Weights of a small GPT-style language model, trained from scratch on English Wikipedia: a variant of Muon for these matrices.
MLP neurons of a small language model. Each row is named by its layer, matrix (down: output weights) and neuron, and shows model dimensions 373-468. Each number is 128 + 24 x the weight over its row's rms, rounded and kept within 0 to 255. Numbers have three digits each. A neuron's up and down rows have the sign that makes its largest values positive.
A block is one neuron, or neurons of one layer that tend to fire together. After each block is what it responds to, as a language model described it from the Wikipedia text at the highest values.

L7.down76:130132134143100096109070130121143144147103136153115115158109139096165161155115150087130165115150107138117079175109102185128123154131146119101106103134110136124149121084104116139136136105108139101128113116170129152130109111114143182123148136143170134096076125147114115088155126158138136121
L7.down822:137164151147119119152129129129131119142119166150096132140081145122098077109098172133150163154142181102129133109149126154103113160103114125109131129155099163145152107124118134122142143131097093133125153144168100157149128127123140170129101115134115165125109126090145122105131134135152101096
Description: Mid-name connector tokens

L3.down104:119089103181129122133092127116120145152121122188105171121124128138067087167116137126117164107132143144160173192140115130103130099120103139152125100130166126146119176157154116121118115097055115116160132135082170121107144122127187139142121155151118138096146105164101175129115144123103109101
L3.down439:123123094132148145153072157112123141149115126120135154182120103114149144154150125134110133138112121115140082123079159125139142136126115127121138113136146139144162164075123188152142105161155152141088100141136116137137107113107183160127119147168179113163135136152126120088127168136143115081
L3.down481:141103127095119085120142147114134113147165121135068107145134096113147149131163140099136125160118103122109103101137119111143137144111106139117227122128150072157170085126099140098153111158146137125140106161115146130108126133168125102146125168134128132118166122141142117123121121152102128118
L3.down702:108136095110126114165110147074120106113150119157133142103110160152118103069125092091117125102122149133102114184165133144117141171131092145136131117158112125115139100111122103164133106095133135167121122111126103119139135140124128150153112143115133096169181112106156098110091137123103117134
L3.down801:105124126113132117110154131097077149115154130105081123143144115082129164131136096143164144102156139135153122138127120128136129106134127131157125149052103124121106119149141112166180120084125138130129084109140131076117144106165126119124109105122140088081113113162127167116144113126114141137
L3.down835:128099138109118094170159102099090112172123101131108134107124135127142112132103118147142080158147146159133133139144092121097128123132108121107126127128149146088136159154127073078084130152133142169130119129158107135082115122132163107111126170174117141121108115112094163096163121171111108129
L3.down1262:142093147136135149101141107143108126148118113137133134144115091098156089132098164112106141101142113116131134172152131144141088137120120120137099098110102131113091180148154125137109154145167131099112123190109165142120117175101116152108092135159156117149136135114157160122146107110084132148
L3.down1287:111134152102132128120108103136118119143120102095116143132126117087091163106104123133122108119122115122126145097148128080167156134122114158119165181169088116130126147140094149169134104131112138101145154109134116134097118107133079175102147166090142142125120089073144140103111118111118170128
Description: Hyphen in Arabic names

L7.down272:113105133135124094058123115148091091123071150145119142114151146120121095118155139166145114135129144119164104150132162132146128146119135090118076145111172122132095114099102154131129159125116145187101106081117111162096158118133115146112115106123126129096127139097095157104105084095115102100
L7.down1227:142092117168112128060109111133156105162140127126094106098112111117115148129142145122118130127110139127175105141113120133134126131123138133110107127118143094144084121109151122105114124109126143116106130113130105119154132148098111114096145131106138089146181137164143108122145111108119120108
Description: Start of proper-name pieces

L4.down153:118092093144125136128143160099099120090141098139106116168106153125156115102098095120145164109137102148129105127179130129102153152084121133088106110144151142124138103179099127126135117128146130157128091141088126110124118131089166125130088113142130151143196112169107162137111107152074141108
L4.down217:142140163155154094147122141123110153104091130120147171092132113128116114093106152143100152107118124121093158115125099151129169100144088148155101118104156127150135102125121111152163126155138114123116102158130093113131159162136110141153152132155139134144086134138109105150128114121115090111
L4.down525:140117100102114096132116124128100110150068111117149089115087131144166121110112126144082131119143141139126108102131141120138135113126162166085093120125093113130143182108125149101127133116154137108152127127136160179111114110125172127109175139143169104113110106125093094086134128140101116137
L4.down966:127114118147122110158150164126124104113100114152162139149115112122128166106105131143100119116137136125095163135107127133146122167133118101110171154132129149118127181136119151162128142167142121156115119145088070137148075093144125172113116118092125145132135067152149130087127133124097115101
Description: Infinitive "to" after inability

L3.down0:116126146089115096153122116121148124104173104127155089103115126140113194134095155107128165133112136080149110124167165119124147112118081135141126100115100126131124084148149124139084168126134116139116157124097119129142112143131161164109116110156139144117168125131172166115119096156104127103
L3.down151:138134135122146118086086118173122151135131104118169139135107116118088162146177117149128141100158099153119152102099109108134108128137143147092114107120147144102110130154143100082119133129110077144107135127130160096131099136114152100093146137152134097148095098134132107159139096098149137136
L3.down161:128136148147112106112141148106118150117123115162102099098108135142126122153084115158127140130150132118113112164112137133170172153088121112084109130145132094133149111187105121104134162160129144110137142132123128104129175117107154144117081132084127207095106147100162136088148112155126144172
L3.down282:109128133124111138127087128156129133154139147144113096104104197113094144080124149100124107142087100105101076103116121136160166088085115128108171184137134170121138121115132075135129127164131124119129095167120136135109124121161123151111122136136114125146126151126138123167141125136128149135
L3.down599:157125111144126095128156147131130164116139109120115141139143121115117106132189098132099130137130112149151125135099163116121098102132115138107140142116158125149127108163145124111107126119126112118130144131184171135164150159069159109146160127156139126102148131124130125112161137105138113136
L3.down667:127089112117075133212139146102071164134133163141087114141118122150101138115134136174162134102109120124115108133173111108122154127136111162126144115142136098144126147082103112107109147137132097131118149150099123118137164119138131140102100152116127164117107104116118154090099124119102158120
L3.down799:134130125101114090138109121144124128083126123125147169114137105124104112147127113104130110158172153062115107120151110106099124172130112166145138124099157107134182098116131133116098146146124120128119122153110104133113153088137122130127109168150118098123165123087178122108106106121115120123
L3.down810:168136099135119114132145127123140189111123117121116126110142117132130098145206067136098146149124124146159141136134127101161124131116102132114136120124108132152122115114142149116145119139097112083144119124173153128129152151082161095163149133094195146120158124128179124138144142124143133122
Description: Section heading closers

L3.down28:095143127131151124142110135121143141179150095131098134170102132120120141115123165133129118179170167119164107177127100131118144161099149136133136144135145155089140094138107119168138147147164150135110094132162120105156155093129131147141119133140083161126105113124174126102103082148107108136
L3.down445:167104136157091132177163125113129144123139103102138131101118151159099130165134154095169110158155114116124135160096100146088129165148112130155108123088137095120152175084077136127111137124124108137138115142120135136116131182162137107115141150163096126143106144153135099114123146129123094094
L3.down843:129108132125125100127137112131107152113134156117131169092123143112147115136115128147170110084163167153149139118136122124148116112126179104150101111125107069139134179105104109125118157099157126164130136099135131137088119125101145153136133110127136105151157152133096154078131102178130084101
L3.down887:128139124128135122088159118140145107170148133109162124160139149183148117107105118134105133139151153153154114096142128153158128158075124087092120137167113109104171145092119132194132135120129123168100099151103150093097131095140154131133132125126132149117081115126139150132137120154087123132
L3.down904:126136119132130108154117115095176162133159131116145148118130163155137157127107119111119141115118118108145173159137136125134111106117186138108131117117108084070102112062132161126180079110154130108133134101147090140142107110128136180161143151141123132102102104110132109157116115131114105125
L3.down905:183127092130176144141161130114144160130111130152126137168157109144109157161114139125117131149157148123155118175130086155167125200126144144159121109144148133111163116115096131128145126083118105122129122096148081143100135128136152129117095119170081137154137124122138131096163091188141157123
L3.down1278:120117129124127151117105118136177119142166105114085112127145135140141175170164106129147131125143162165155117170136136159100119107150180156124085097096110129061155101089114166104121101145104103147115153097114072141153138100139152146123089127089124166171119107165117110147149169108122103144
L3.down1343:121141145085135118131113069142132120105176104120122131124134109108074117131134118146153122127119117144130126165129111134135126150152158094139129112152108098130126142123102132099105103117182094141138129091138141163135130110131148120138138104155120188123169137128155126093144089114115108129
Description: Table header separators

L7.down167:098098091151127108120176123145110109083152113146146147169122080136118130113137111146148102146107116147150106121135099151127140100185126128163123141147135087138106129105113122109119086126125163094162132114174138132121129117131070125104129144132110123119091095144182147122181142109128150109
L7.down507:106117122132126103140169152128148130093122113141132113159158149158108111137163143123153122142126143109104096136093070106127131129091057132117128136100118145144085174105160136151069140123099104122107120116106167167136143150128147150108110105169101152132134120126142140133173104128123130101
Description: Pre-verb auxiliaries and infinitive "to"

L4.down88:134067126118141122143126136111110120133128131123126125098144167159156127129143122098139093130175116140131157108113147166139142123081156136116084115111118095129163172189142095128094118161139108124116124136136121153129091134100120169105110100107112137137128134115117171136143114109128166171
L4.down245:132152109130129128138144128140161088155131132152122104114136144130159082130152104143119163130133116111104133101128122115121095120123117157145141144117104188156173103136108148151136136096120061138124138127128156156116137116122175147145143111148143148119123116106128147145129078133079125110
L4.down351:132145168126118164083118114117121108140067136124163124118130140156159121150134121140118110139146129113144171147134149122125127140147099149112135130118111167151123128103146138157149153173115147172119120089139107150148139099156089100109132131093132122093099104135169127145121135133068141155
L4.down356:179106145124078169151175141177090116113133176087127107095124087110109165119133146130113127150128119130087125131132115114185140099114129125136129172130120132103117078104126141134108132110091138120136107148116127170114170087132114125098105178137128157123091124155133103137107103126151105161
Description: Contraction apostrophes and slashes

L4.down28:144128114134125129117115115130118160131121101130131136125104135089143158112202120144105132118136143151141124122104119111133121127135136127083137109103147124148124115128152127139142144110103109144130139141158171115146129140088148110134129115113158118118137132140161086145151115103128138153
L4.down774:119149099105118135134109081125093135121103169123124113097137167138122079130153090140110145138132134116111155151117126125147129136142116122102128125142124113123127144128148103126133130144126138099160172157133125072178147156122135146151090119105154168125094127128116126137112119132153117145
L4.down922:092143083151086152162194117096156149137090138127145116142134146116096162161173090123122125136115073136119148133134117135164119121117127144121111132088139103102118126155162115100129149106126133158171136161171134127140099127143143120136110147124117161124128155127095104137151160117122116135
L4.down960:144150155154101157142095118072150164151129098109146105109148141123088092116186096179111128153141141119159126138155121098137117123118135135141107116127112137153109074124131135133167158097120120122127149149166141125176157127118138130150116092077174183136135110111154105126125091112137122197
Description: Section heading ends

L7.down350:135099105109128115145128116084141123117121213123093159124153091170154162152117085170118127105106150159166080147167147156125112174099146146148158112106121121145124111101105156106150129108139100126086137140115116101120131128118105106139147119123130143122103157148115176136105134128130139131
L7.down839:114079102122177120148126124132127146089119175145118127116155177129140141142102094158138161173142162067105124100120102121146126140139142152121086165154141105123175131100143130139085124120096095129123137165137101145175165130114165112135141124119122138091091160137161141148115125097135149111
Description: Article-start line break

L7.down47:191152117104091098116146136121090122139117094094117151131117110119118120104090140180120145111143122151128132126090125149137169168136110086120123131111111146140143081118147075159116136133106133123127146124155126175079141103103120128142110137137121090121113119133114150115125083106131147120
L7.down1128:115168135114140103124153107105087175083121142165108127138136110115143122085142129135087147165137151146151062119152128159127119134117136136167108177100177149135134143110094137101129107156131066148134173106129123163112116145139135151144105127135106139130125110126116153073129109141173140125
Description: Table column pipes

L4.down22:135133144135119117113112112141086134118140111176116154107129128136152119110119106113140116126121154078158158142173153154127109132116123121168136116120149178084106135175126079132154118111120129095118092128126141134112138101126103129122118132120184156099102103098156092124123108131147131145
L4.down311:108156140176141129123132108120120131108128135145103090124098067138133088106131138165107137158136139128117100116125156084140122109107121178115128137120144154152108152151165148110155106119133122108121117129139137123170133170087121131167129064158131103127102142161135110128131097154160156126
L4.down753:141124118086135143127116144100138155156127139114108134110120140113145123104121136114113139132123120152135099162111117160083104113126117157108119103143061080139113123154111124140107142117137106142128098124125147136158111176109108091121122136123131162097132161123071109106132148075155100104
L4.down876:152132127161121137117184153134115119132107114114128144100167146184118120118127108126131122135141116154122105092110099168136129142103132118149146138155084119110083113166151151114105106165151102117116167110135145141192150160130154069103181114142124121105167125109137149116077119107094111146
Description: Contraction endings after apostrophes

L3.down13:145147118158113122117119118114148101134105150092108175160189155117138119113113127103135159154119091146154112094118109091086071093145123162159137121091134104095139134147150143136143110113121111181103132167127122119125086128113134085143148129134158105138108178103090132144095117121161123158
L3.down50:126140111105116108117138116147116135104178151129131118129142131166100181136136098139089151145144070104125082124110170159081127137146136099109131106093098105112144117178092152161151122098120137161115119120147138115179154113119120126132136155119141106149133131162118122128114130141136111159
L3.down654:103096142122181143143111104132168077100110131152145129130111186116119107122099135107117112141150146126119116123090101186111148138139175151102133137127147101145142122117124139129121140137120106165124068138142136090102105147094142122088091120109142119122127130166135124128127123153098117099
L3.down712:092160147134132118112090136164131105126158127177145106106127155094148103146111146137110105127099109134147101126095108127110129157097157122151142095146140153094157123171144152138126113098105182112109079113154144179144112093130145116132126101157176150107152151131143118158128132151144145144
L3.down774:137126147174107129129099158127096089110129093102152133094123110090132139132106088134154133143141126138133113119163160130076109152164158121186129140143100109136117127113108139187159126133128096123101119130133157139090155113124122128105120127085114119153108108145142116127199064099145111158
L3.down892:101145092086151119167112112143145127113117112105111125169138156130144090147117130084131150138126139119134113147146150097135106123089107104175195150126144120095116180131141089154109116131114094163171114165137132139154100099079129123103134136161140115105136111144111100119132108116154116173
L3.down927:127104156092140141084153091103143113086132169146097126131118160114121129092163095119115135119159161145131106091150148115135124162146107111118144122119117124152129093143138135103101156109106111129113131182168125144146163112113116103137054115073154091153111103140150061180138160146140154142
L3.down1224:120158144112119145147120133125112077139105160109136134128110107149126114141127134087119111121156163123171117106102165134121099095110153106139116131091131119120097119101096160105077128129123140073140124138093123157111110152171139123149129116155137131132119088178199105119089103142154082133
Description: Mid-phrase connector tokens

L3.down216:120154084146140115175161125093132116129099103180117130119096154122103131160126122121097112125131111144158137141108118103110108115116136118135118128125156107147139136146164112109134143162109117101168137103182138151160120150073107099142147122103134142153157147109116127094104175140126147147
L3.down251:112100139152108099108166116107152125135130101155109123121145132143130114101124121150120109139150120151131117096105146135131144146157158138160130131147105172091132127140116111130107122109124131082118123084099158160121136120148148092107154063121145133133132079097172107101081089114106151120
L3.down285:154145093133110126139063128074131151117174162130132164146143060092126124119067107138110130097126104136095119132131144120168138136099157130110147131103138157133094128141162157132139143124145147166088131125110149105138101114090111145119115127114084142132117110108120108115140161129120101171
L3.down291:126111131080127107111150129119135139118183129133119083074092140120103108142123138147095114097131128090108121104129115095118093118118098149145141130093144119137187146089137109128123147117110141119125108117152127149086093143125112111147118117100140184116101127144103127128090129142132145112
L3.down467:130159110128167128136095118157095096118145123110203117104139130131130140076126130169111159139128158126126097118129142134111127105140132157146105125145135107081134189173185089107133128114157156128118116101138064136127116153112107125141187084187115136129132122120127103133136174115125153137
L3.down660:117127094105149116160100139127117159117128147140154133117136141150097105142097124101131104124161127124143120098102139142115159125147091156156116090132128094106157117119158124149160101098124098155163099140152080134124120123130149124110145135114150115109098105114085118162149153150118102099
L3.down907:135176141150133152146127114121130119156101169150125143153099091148132125124144126113132139097137137131125113134151151116149125103110067131164077110138089141154151122157134168099114128097119122127156156158140114149088139114137137140181156128148112108138148121144151182123166109079118118080
L3.down1238:145134095133125101136108128142161145107137094117168156064091123143128123108152104137185157137159144133131133094124143108074142165136107169149101096119147125129137162131135146107095140125107127104123121149118095131123120122122114125119121128101141093147114139107062094100147109147151130119
Description: Contraction endings and title words

L7.down110:140089154158121106109096138135116159132159123147126113103125095136132135120116140166144129108134147153127177073137130165147147134135145136100138129160160110100142146175163139117086157123157134133101135096133160143146079174120120138112160141131111138129137120140165143108110083130111118146
L7.down1272:109123108136111111103107109116137132179153142138135135107188161126136116130098145116170053145111112124100114101123128122135125091160143130147143112136145160142139130123120158139146071062117150117095142094126112111126154149137118151177156153107175184133138072123119143092153109137152092150
Description: Preposition "in" introducing context

L3.down717:168157126122169071142129142134113119110140111060122140161148138127119110139129094130113137101132147134152118087180108146131131152121124123126142130120129149116175129108137096119140160146104121117155130166150114166160068143131100117103126113134111116139137125085108145127111105157138137118
L3.down778:128100129124154149155119124141171127129160161136123147125120097119103125164124142135131126134144155102161146160143132124069086132130135125161082108131166129097124134162129171133118119124147134117147165128099151119165144139069123163132127098128105156120141161174131103113081139108142144148
L3.down815:096100091126179090143147163106093146122168146143129132098105153114141136130130141152132142123157151135144117124146147088133129146149122106156095145125170150097112085146133147133108166148150158130123162130112134137124147144137106134081113128115121122146096119145178157137101096174075142111
L3.down899:131112115098104114105126128132133129126108135149116121143153100136164128132133141108122074151098136136140138132133154143142162110124139152148112113137144151115109118152180146152133124156093118123156100151184108107141130131122102153095086140141158145139110150128141132148099182090149145119
L3.down999:152138124156102110146141150105149119112113116113138202157179134169139111130091107137157162110155148138150183127111112136083148143096097140109109133101104127130100151118120160117114151125109091162134117098091134172126140157111120152132149169123111127116128156094163126136087165156141120105
L3.down1110:136122128106084133147109190148120128095177144081173115107118139134160133157140144127116132157143169138107152122143103136135113129098107115109107082153148132157133143096120140108135137160162125080123138133121092104126156100147107151150083180123082152117150115156131164087099118146190147139
L3.down1241:112163143153109122044165126104117120108143127140101095158107127143144166118109132100150126139195125121081151109132138119099152153118147098095102152095139124104098152096099158137123115107140154140095101101096095117146146136155121128124130098097149142122097113132149132082127090136070095122
L3.down1267:132117167155143108127133141094105175101138154106152162158124115120157138182107139134151092109130115134122126160172144152154150198150129123187164144148145139130134118123132122144140157082144144120104128128111107140134125131068100151113108125114123068101106103115140121104144135112095076123
Description: Predicate-linking function words

L4.down307:151145124140131139151133119178094118122104159111095146114095074101127135108113174143131084059128131109144093084112170147110134141103173149155143117145153156138099135110123123149109112161114138152121148102070114138112100157100145132129112134149115079119185106139125111122115132070137102103
L4.down631:122212174121129132100074120094114156083108182119107089120118089106103147102155147133132145150116114137086120150111139152138145143152166157146114126149139140148104132139122144116155141141115102151151116109131135128141129088104120139104093117124134135163155099172147111119153134158115122143
L4.down715:147111132166112118149105116148145107101113125141173160114112081086148135145133162132132102125104134138145153135130123107136115124109175165100132126142107139151166141106093114124140146138118158155143125109103131140135137127113124111102147124149110085104154149144133160091121086088164153063
L4.down717:138133109132090118140116116089141122110151147173116145144168079127170097141099148110139122129116121145108124136130115075129099092075125133135151126124167132136149197141118136147151132118182147117169112151097111101098149124109127121142141104141098165111157139145134165128133093089138169146
Description: Role descriptor continuation

L4.down361:124141129104104168085123148149176142119131092132118126044182151127086138105118086103093110120139112117127143121165138157119110104158126155141081149116095106149100121089123065118129148152104121119143112143157140146117117131098130073104168120115131173141150154124115122146145106143156091146
L4.down749:119126144108137124135133123154151145121134105147130151128158118153138114107134122198128149114156123159122133145121092167150111123092116081113173141092120135145128131067131147123151118150133142136125119120115109140071194116126105116169122126129120117112146175097102080116124149118144132117
L4.down767:094139141106137125096121114127107146142101162121125136148106135098102127138131117122095102147126152141122137138121119119086118134128137130079102135127142120112136151093157172158125154061119130169150142136113121150114166126136141121140138140109133131136182152097101128139110155112117116159
L4.down809:155159151121140119095185115153163076128120105143113149149119109107150144112112114110136090110123143175109126125077150136141190162156125142165110132167105152075093129166107153159117135109107098135125113127128110100155144139127088129138136134133187112143150118148121115151139158112150142068
Description: Letter after initial F

L7.down734:155167115142158100144134071149128124097148089135106082129155117118121107147172109136096143138163134142104143118112143098124134142078145108134158125161121165155133147111129109151159099106122085087088109111135115112173065135097105123134121121100150129125164134134105099119106133149151140137
L7.down1202:166142151135164077139144097122149133147117116084138126143163122086094119107126127160126155190121101163128141136104130136138121165121161140161124119120153136162091137113119129143146102148142098129122140120126172101130129122125138126146146132139124123141122128120098128134120152122143127147
Description: Mid-title words in titles

L3.down108:106079136133138147108111140066156116130107097122150123132132101098102168118127149121123127196126112125104151173141111121141117088085112156125110113070098140127112141105114135146110145139131123111145088161117119117141133139139128148120143117125121119130168118118119141117098146154153109136
L3.down142:164133133164116145128141138120155120143104096133151062106109112097158088131127123139091153151149128142102097122132100153126095121100157101121130109150119138112134127129127103130152177111129113138134134150114141160097126122146113134150076122064127109099115149134124143130144083132135091122
L3.down274:140109096113153140134114076122161076120108116183118184126176156085140106120150139139160100116100100141131145160162132192139083107095112176139134104086108126142125150143128160121137135135154141150155107179095107136135108130104145144140155157114157130141134086104088160127142140120088123167
L3.down430:074114148120093126122121151059118120082132165151094112143084140124178096150158136156103157142112099140126117123114122156116118156120106138104161090127135118149140141123172130109139160094164139131145117087138163111092113170133081115131166106133129147109138177105145050090116108118049142102
L3.down547:100103138155160088158096126119129159150147169106103123152136165137121120123123150110095128123162109112107128098119166127115156106134140129162110124140120134130142133108141124095148115107115107139157118103142111134127139119122100165136137187133117131129129127127144156139140160131148149158
L3.down838:112147122151113119133106132152128110146130171121139092148194127126156142135112143146120161134136110137146140146152123141133145144122147105140127149151151104132107094121097163160131156155113176148134137143149120161085174090108105144146123130132176114147125158136111083133145116105138138090
L3.down851:103135114108197150138081097127117152094155160103108160118147128146123113102120145086105121112126181119170157183137160154137102125102147144148156122118107151148166097135103165107151145112124142144130141116133157159084153067160130127111139147123137101105139133126126128118143106148116142110
L3.down1181:130090135101123153086175146116118122159126130141146101127083115072114142119163117133131131150140158135116140151123141114117135146154141163144153100121130159065139180111136107107159136131106134143122089123137139168213135137150150141147133138207120114138120163158097157142115108095067134165
Description: Second piece of split words

L4.down191:129158132142162133142142114116151167164183098151154152126130114162135148170115116131163136125140148121164108158132104131122133125114163129145159163133152107114140124076118112108124097145139130135121087072139082141080115118129144128142156113158077140168144083126167097121110103160148091160
L4.down243:084120141146115118145175152085152133137115139128089156148109148162127129086088148126136098136132121161142155126148107148125131163083129169144145112129135142099174095110112127145144108151143123099141092109156153127160135104177081118108069173148105122128113133149155145168159149164169120145
L4.down661:148113141123114126098146125130096132158123156134117117118144155129116128130116113124100152095130150143122082122097136142136115138095068140108138134156155123083139133127108159098150138097116146135081121114138120128155122122142098175138105116146070149122143104138120101157110141129148142131
L4.down1319:113116136124102129132110131112131135106151084130153135163114125147174156118142144114148144129142168099187107142086107138138160134123164126167127164127166176100162111151081113150092136147163120161098129128110119112115136156113111146099142146144111145164169142132152108098136136143137076102
Description: Table header separators